MLP neurons of a small language model. Each row is named by its layer, matrix (up: input weights; down: output weights) and neuron, and shows model dimensions 0-191. Each number is 500 + 50 x the weight over its row's rms, rounded and kept within 0 to 999. Numbers have three digits each.
After each neuron's rows, "fires in" lists the words (lower case) most often at its 100 highest values on Wikipedia text that the model never trained on; "fires on" lists the tokens most often at its 100 highest values on Wikipedia text that the model never trained on. A number after a token or word is its count.

L9.up526:371547486531490510495442369466504512449543560551474522487419466539524518497573486476502511540611555513515538464396443549487497534491513433534492499581501416555501455498590442557436408456514496523551457475510547481499534464564452381438501556512504539495442468416435517490407548461512511520452533440523413529512522520592565504432537512451467518522397532478450538494555403567535475516506464553469525613455468526588527528536600484573478486611550524475521447576440450563528485550505447539470551470468581432490398520476526488576518563525488461422494544532409554478539516478499386559
L9.down526:497508523528502505494494509532496533496553424432544533414492437391514454509443498526525492407568541490478471474504499442435432538536485476510532453484393462423534583546503531515578636444460538526450603538593429525508370529370473578530471484469528403471546481525549564545542524462493546420570510554461571643409572452533425540535558529561560550575501421518515454450448516492486497441489527488450456426525530502543461530470360525465528587495460508482453421547515523506543531478488439441489420472456492490555517511487535450485546554546503477488559471563579477512467497503541588449
fires in: "to" 32, "as" 26, "the" 14, "their" 4, "while" 4
fires on: " to" 32, " as" 26, " the" 14, " their" 4, " While" 4

L4.up270:521476434623448396426505512472517564522545573585545476456531536463532451438607412494556559611561618464463532524523517487547488529528561498485454391534568433499572439483503499487518500478464466405544459501508494450448546495479545487405536479476470587526464532556431524399403433447485612400483498616485400470508480544496602588512457467542623436476524491518538495517489499493447451479518512505509482480484624572437343572497452508511465458520533526475522466526475482451542514516452470548498476540527460519490565517481516489509547496454472504520537472454530487463456468561486561426
L4.down270:481559434534421502438572446422540538474556465492581548469544485464493522465530505460519543564499467418577586406445567543488463438506472483523470550532531458606544525500429508451544522505490512484554483525501445475588422476501496525384437508497472449533465530576473550504400465525453505504439478586534444499527576471538461498403445506552581403564496545582499468398485565477529518493452459481546552521532559506476548421507492477604489552490489401567437494582446449535524607562419413568532550516516509465524526433466483446547431418514535514532493456506474539637433382509538518518
fires in: "on" 67, "off" 5, "to" 4
fires on: " on" 60, " conv" 20, " off" 6, " On" 5, " to" 4

L5.up689:428506550444536391499453521529515428469509403553489446546542581449472417426553549487507477583574509525451472447490491511508482477481671534552464482527493447573524468521479527521384540564446515565534486592456492432488422574538455461552558501485469527477495523506514509495520507506441532539486501569589520509487466484583537541471542445546526560464532497420500409499507497524461567470539424517473498529448510603554520483526453509501415456513578463509462453552447458471491627537554599456473481451510510467503482465526493418461364417654514472474503431516531439607495616469525484467
L5.down689:544480507438534568529608464486524511492521673489492561461522417592483442469438516556462509366518459487567508451488435474516484549548432478473461562514522422482520632430492523495526511431464499500506492537575477491594482460493595578419420433448531515514524481533427499465519532528514593494484462599493460571563490550495528409504488529523455370504461529442568467486508455526581528557435526477568522547396463498555486492464554564545508531536460592458540492479473570500518489478541454499452449506463497497509484530598447546502427608380475490556458498506413528463507491533454494397
fires in: "s" 82, "announced" 9
fires on: "s" 82, " announced" 9

L3.up105:635406473474537454496481504563584478477525461428478552457408573427476460376477533579446523514525512506602460531413505542440515573457520468509434475481547483495559526514521531481480530560543569498550528530547441469510533493552459487578483476507494530409487503460430447459532522434539526650534506510413529538530454447456567418518429518507382567411438519492511523493554530459493492487503440455453407545542487490491458497533650554491602489482535524619498500458584506454489522458528431477606545568468538445508439517448542487562442543544487572489482495489482583438445543466538439513
L3.down105:552502604518531554445521475537530418479525448539498505425490537467457453547628484434459581572467460503445497533548598518461537434465585464510542473533561492505468484470504563532415547421430602417543572542493459575544454470497530371461546572505463579481526575510585494477476526540489480435401487455487498577535581497418472419555508490509505533416437475457462479510495434532513539528518499500400508511589522615438499543418506501503586528571505472499532466518479462390432442488567436487509459489491542468506446557425450487559531442468547453413502538462484609460550450554549517545
fires in: "such" 26, "there" 22, "these" 19, "one" 8, "this" 7, "each" 5
fires on: " such" 26, " there" 24, " these" 16, "one" 7, " this" 7, " one" 6

L13.up595:456519467584499442536471482552472454474512503627581494445490547498499561500447527530568470482445559557480481460505477602447436483402420463450465491565485415522499595552521449493607497465464418458487463513591559550623474604543475493496493477511517536414482396518504566491425536527592519461495455478423451500523491534552417459543539501481474497443462574440517436571465467560503493472519504432441458463508675565521457521458546466522502474500471511558491490559427425435456563592587562549493475409478511522594520475475465495446527490530488530582479383574475462509503536498530468541
L13.down595:438532487518502515489523454547483518479508491494524498486493477444417529543563502536670492477472469490485463496548504534422487539560483529494419491597485499497502494519459466472548491450508499573516485461549518497462469508449421569556429486504499546522500441393466494458557521479507557560480435543435534584489488528540466454436533572408526500571543401564542473513512577557514429552402478566445484512472461457489429452471479575493491381467381447471577450456464568531427559599415481584480469475517497502531551520583606429605501545404524570524563434561466570492432569587521398505
fires in: "with" 20, "as" 19, "has" 8, "s" 6, "by" 6
fires on: " with" 20, " as" 19, " has" 8, "s" 6, " by" 6, "n" 6

L4.up317:498409526510500461426542465539408482501503433559548444495470559453510418554440481470511418580565484480541478447410496446486482522441595466441610522594553517578522523518540474453502524559493494471461567552554496478436529470516559392544508535508524564527502518550494569430546550492457532444487437593499502641444486525503472527495592526431483535401626465462589471503412504414570519547502422460424511448464605441570526582508538505508481464532574509408466512538484505477479515461478411403508516429437573436532502506472484497485550459534506453494451515532579469485475511442412578487
L4.down317:508547498492420535560487419503519505528476372457449560540504493497531551503521453468458491425530450437430560509432490547499463491470517521563493470525491474457461598476501453481550461396483473475484525517597456439525532518547474483560553517495464500510522409491527563513382510490563486488582577498475516470442526475485571556585487490477535489526527597454344557463510607637385422469498554401649452513510508444489488499521493490423496535551551471453532463517572493473426513521476569520427561545550485488487546417462417546395497532580481492508498571603508528479577426532493543520
fires in: "in" 26, "her" 12, "to" 11, "or" 7
fires on: " in" 26, " Her" 22, " to" 11, " or" 8, " her" 8, " his" 4

L2.up746:509441475554525508565519531465488512399458473493393491536464514445501491440470461622501441479580577467622541423572497504506490447424525442512499422487503490493579466511533588447540523509526412555513451515454448446531481550555539582440404542457500503420399459546588541528507477539505474552426454555394540448599564553537421480530521500553396487579525556476546523468474556543526484396544487505479487511571598525470548507507396516471555558493512488488584480468508557481409465508576516472501544480566413531494504485494370566487481513508612558490525460437479517478435464482460535551
L2.down746:477556419517549612579487501414409534472447508489458521496552373490501488581481535594525521433495626533533466481614485513524483515478515418555582498525602497534591430435513464519487535512476514491546468534443542470502541544597455603462440406463455497502497603519585519495451501560425539576457550475497424489511484469520508466506462509518575533477526483536476528528514577527481440458514522503436471513409438391413513516416513453398573545472541509459477395578508477542437460610541527520450446484488421436544487539544532446443468449510556487408526481488568488522504530545453470457
fires in: "number" 27, "play" 10, "type" 6, "class" 4, "title" 4
fires on: " number" 26, " play" 12, " type" 9, " form" 5, " age" 5

L8.up476:428541480449544536436407510504546477544469576604490474521473541496496607515509505603521467443530420451398584567516523470414494504530508472498476494527519413469557533518443427439442438462483537565481489573448532445524484393452503425508475553495616568425528585515598432507409567550473431485465548522501493545501466501512509429531522630439453547575461558460488481448458416513534581498549513529522522580455559505553532543466507508558533468453530446461455479568511439494517535494488426511408466436393516418529543519447544442597428457563436485499535565484520501463546585525508458507
L8.down476:551503443558530461508605523563516492498603471488407560497533499561543408467509483474504527518402556562552460502559448559537557545556451402590502574462462549614403530401462483473489625554521478466502457492506494477453501509507503517483544473532399441504564416474484506495468470485574492440524434502484525665422536516553393526375466481458463563458531491502568548515484412495542463482402428500440518442506502459501471548437525493516470498496469588498571480513483562512510497507470495483480449456518547538480497426508542560500546618475477493526460455501576450592436470484391473424
fires in: "to" 39, "his" 23, "of" 13, "the" 11, "from" 4
fires on: " to" 39, " his" 24, " of" 13, " the" 12, " from" 4

L2.up87:475442540496451520490470514469456535416537494439503614580538475454395424504457573521494584473454511562542479501420529577563493525481477470431454462495433474595456572526493454474576538441506564450545476436510446551508487537643451471565429501551471420460491552548496450565524500595532450553500490526447538551600489518469517414517436476502445549422451407501473473387511465562509530442476454475405407587561550553449442503463504535521461511419502550469509526527537532505465552414503513459524469518478451580460466552413463502563498509483485599488554540529606588591519498549493492571
L2.down87:478589484477557405501497470394550548505512448571571547434479379504488473460493560504578522444526565455496500588504463500503552444477485512490486526487449525514494500553459489482530598547443501565494478556442492497526550507515422468540619541549544449460489567448517588504471514417470498622455450450519392478516448534513494590493515551513540552524470543499471477463447582517474504503467416428520579430493506466490469477525615488520482487454527525471550470453616377577528576460496437552577609519506603478434555452440527467552548503528379474449484542436519418560519463455406480518
fires in: "there" 35, "one" 9, "it" 5, "two" 5
fires on: " there" 30, " There" 9, " one" 9, " It" 6, " ten" 6

L5.up267:449486517495454413502394432482496530426472369568482491485544520388499515492501421501464452546466607554432595536503561519497499465561463513517472465492523464514479541502474493505453499465469553540494589633494607478547531531460494450499535498509514431521534537498520589409500536521466487523518496538533523554484469451484442552512490404468557556583503566533465446469445469476395598555586359399463500448474488442442540436519435556529459501487486468534544517581411508559479529467547547437603532519567400492522468486565457549489502550568597511439537445477514516449557589562567512492
L5.down267:602429534524552529482501516520480457493442490484537520495528489504423483493551536554449464482502500516507493402539465535504483436466494437446580504453545436539530570557523492535470498454544437537530481528547440482471479541452516507533452550458629493543531381581499471502435500436458494485533510403496442529429537554446517478513515532544376462452584573490469513499568518452509408444576566519444551522546522515518430536477521578448528406498527544542560504509528487600389453533439632453472494504552477480557523490427557589504379607526543534437470544356547446434519465434496501607
fires in: "s" 57
fires on: "s" 57, " par" 5, "Par" 4

L3.up651:578477466631492543483387558581481469469548507470463531499449514457527482517477532485448444401519553497506462445493602502454510522598563544539451571507441471554432390449494505483459435485468421565448576445522581364442609582569517478596542540532523523466461581436462552505484529418512518555507498451579506544536449511451492439460585481415465495553514506405516547459475490519512498398494509470481392524524474493486595559606476547501434412456521500481604476559521572518482520542468561538547456440425561555493504533472547518460502535429499473461465468467463583511511462502475520518
L3.down651:596573463523534472472545487525611573488618558452511499475536470505481459497614475547574563492519573508497537488570451598486482515527485436494526452468501457424391490495567483459454429394472516440545509547414607488478521478507553460437583465530584461495496502413522490481442526420418497511512498522498531350507533478571482477505517425468524495478511529478405451480486527438424514507497497498541474499496409571590556482552555536560442557508548512468576554512455499444460508427579564495501548552474504439423478513443439548427480524640508522574383428504468476484446468514485504570
fires in: "such" 25, "other" 24, "these" 7
fires on: " such" 25, " other" 21, " these" 5, " Other" 4

L7.up680:443544499457502487511470441485496526437555494440527447497409559514487493523478516484495429440607597531502445505426389504475481477479384459461451504512546493539588532479541530467432526502532569471493539509554553492444451477548603393559585421537528529472502532485431588459584482510453471509549513528372624588625418514569568465449523552479578537473512557543494462479507435505581554514515446515466484526406500540503504550481561539484505565475505556559440501550486457467504411546566498502530467551473495491602372441528531548477526433464487391448428417486491515529520471528527434530
L7.down680:468575558486484523410465438584449405481491538515468498413446568451536460517430515542491493564540478514558491448466527560548470495483458526566547558567468492548421508466541524517438598520477536480464389513523484505521500559532488501475474450538548537498469368498470531514572492526475487387586438433474589408455472539456490501440556547497566527538504456623495441436505539442448404532471449467501491557411501565448504446503574552512554495607519441527613528534423593509447508472531546403506579424523516482484429551565520490528440565473553457462482535573447563496467494499600409515
fires in: "as" 23, "to" 20, "of" 11, "by" 10, "in" 6
fires on: " as" 23, " to" 20, " of" 11, " by" 10, " in" 6

L7.up573:481447510527562491411427431505415544526498535527620469501534457387504490533534498366495556544570491461460406501500470484599548498524523523534486448459542441536558460550471520488551477511524458535481545450438533507447549441576480513455482562450570571584501418415532568581506524593494491484454495498484540552474473437524540554473416491558568420476479465472522569539393430471554505504523549462507506432518553554547467489537451558464524571470570448514511477428539519462522484586511503428504438564478422589415457436432472514532581522612466526432522515447461465565536353516461502553
L7.down573:540434476517551495524378450424471481539521469428529505518552510489532503513503446509500574468417465402464476494487547504457426529539513490476451496546466446517441537513555494405492489536530506499487499440389414580471565488463563499464576477476444593649552527485542510460509616460458543417544526441529567478494558427589524498449500485531519450503342550452555497496482501542490461479480557496452543597558584490476510510546491448546571555556535548461430469561514606553586474444528426528461531372421508466445535455593528451552465462450577473474532482500564458561508445504453560480
fires in: "to" 93
fires on: " to" 96

L8.up627:467523515493492454480505404533420457454531489555542562525559481514524542521473531468576448597517429483432440513435482401509470582529525487557577486512416524533464579497500601465475470421458507471507522472539439471535513576436544519476463484434497463520586445528570574412444516597437543397503515554627498617491515546481453541587530626477415524606559530462533485497531494450430458511467492527458486526482472548505486559454605555477506525452502538471565560550490464476411461526427455358436436489524486473480550480404427512510543473435453426504481508508490495562556503477585485542
L8.down627:453496421518471652485423537439475508510492534399519451525475509613514541496478464445474498499414498485496596494520504481455485434506515448481496561539507516456471543421552491533509541629459477498543577497473474505483499517481500488551514599483451520486520528603561505405451422464468484598521492479419599524504536532582464493612401487409484441599475412580477492552458606533491499386509524471530511544416586432359537471473519547407573484555423484527506498516530484539539467527571438555489425553535528460485548519578526495508487531467448500553488473498510497468389497557445494523
fires in: "a" 46, "in" 12, "m" 6, "to" 5, "the" 4
fires on: " a" 47, " in" 12, " m" 6, " to" 5, " the" 4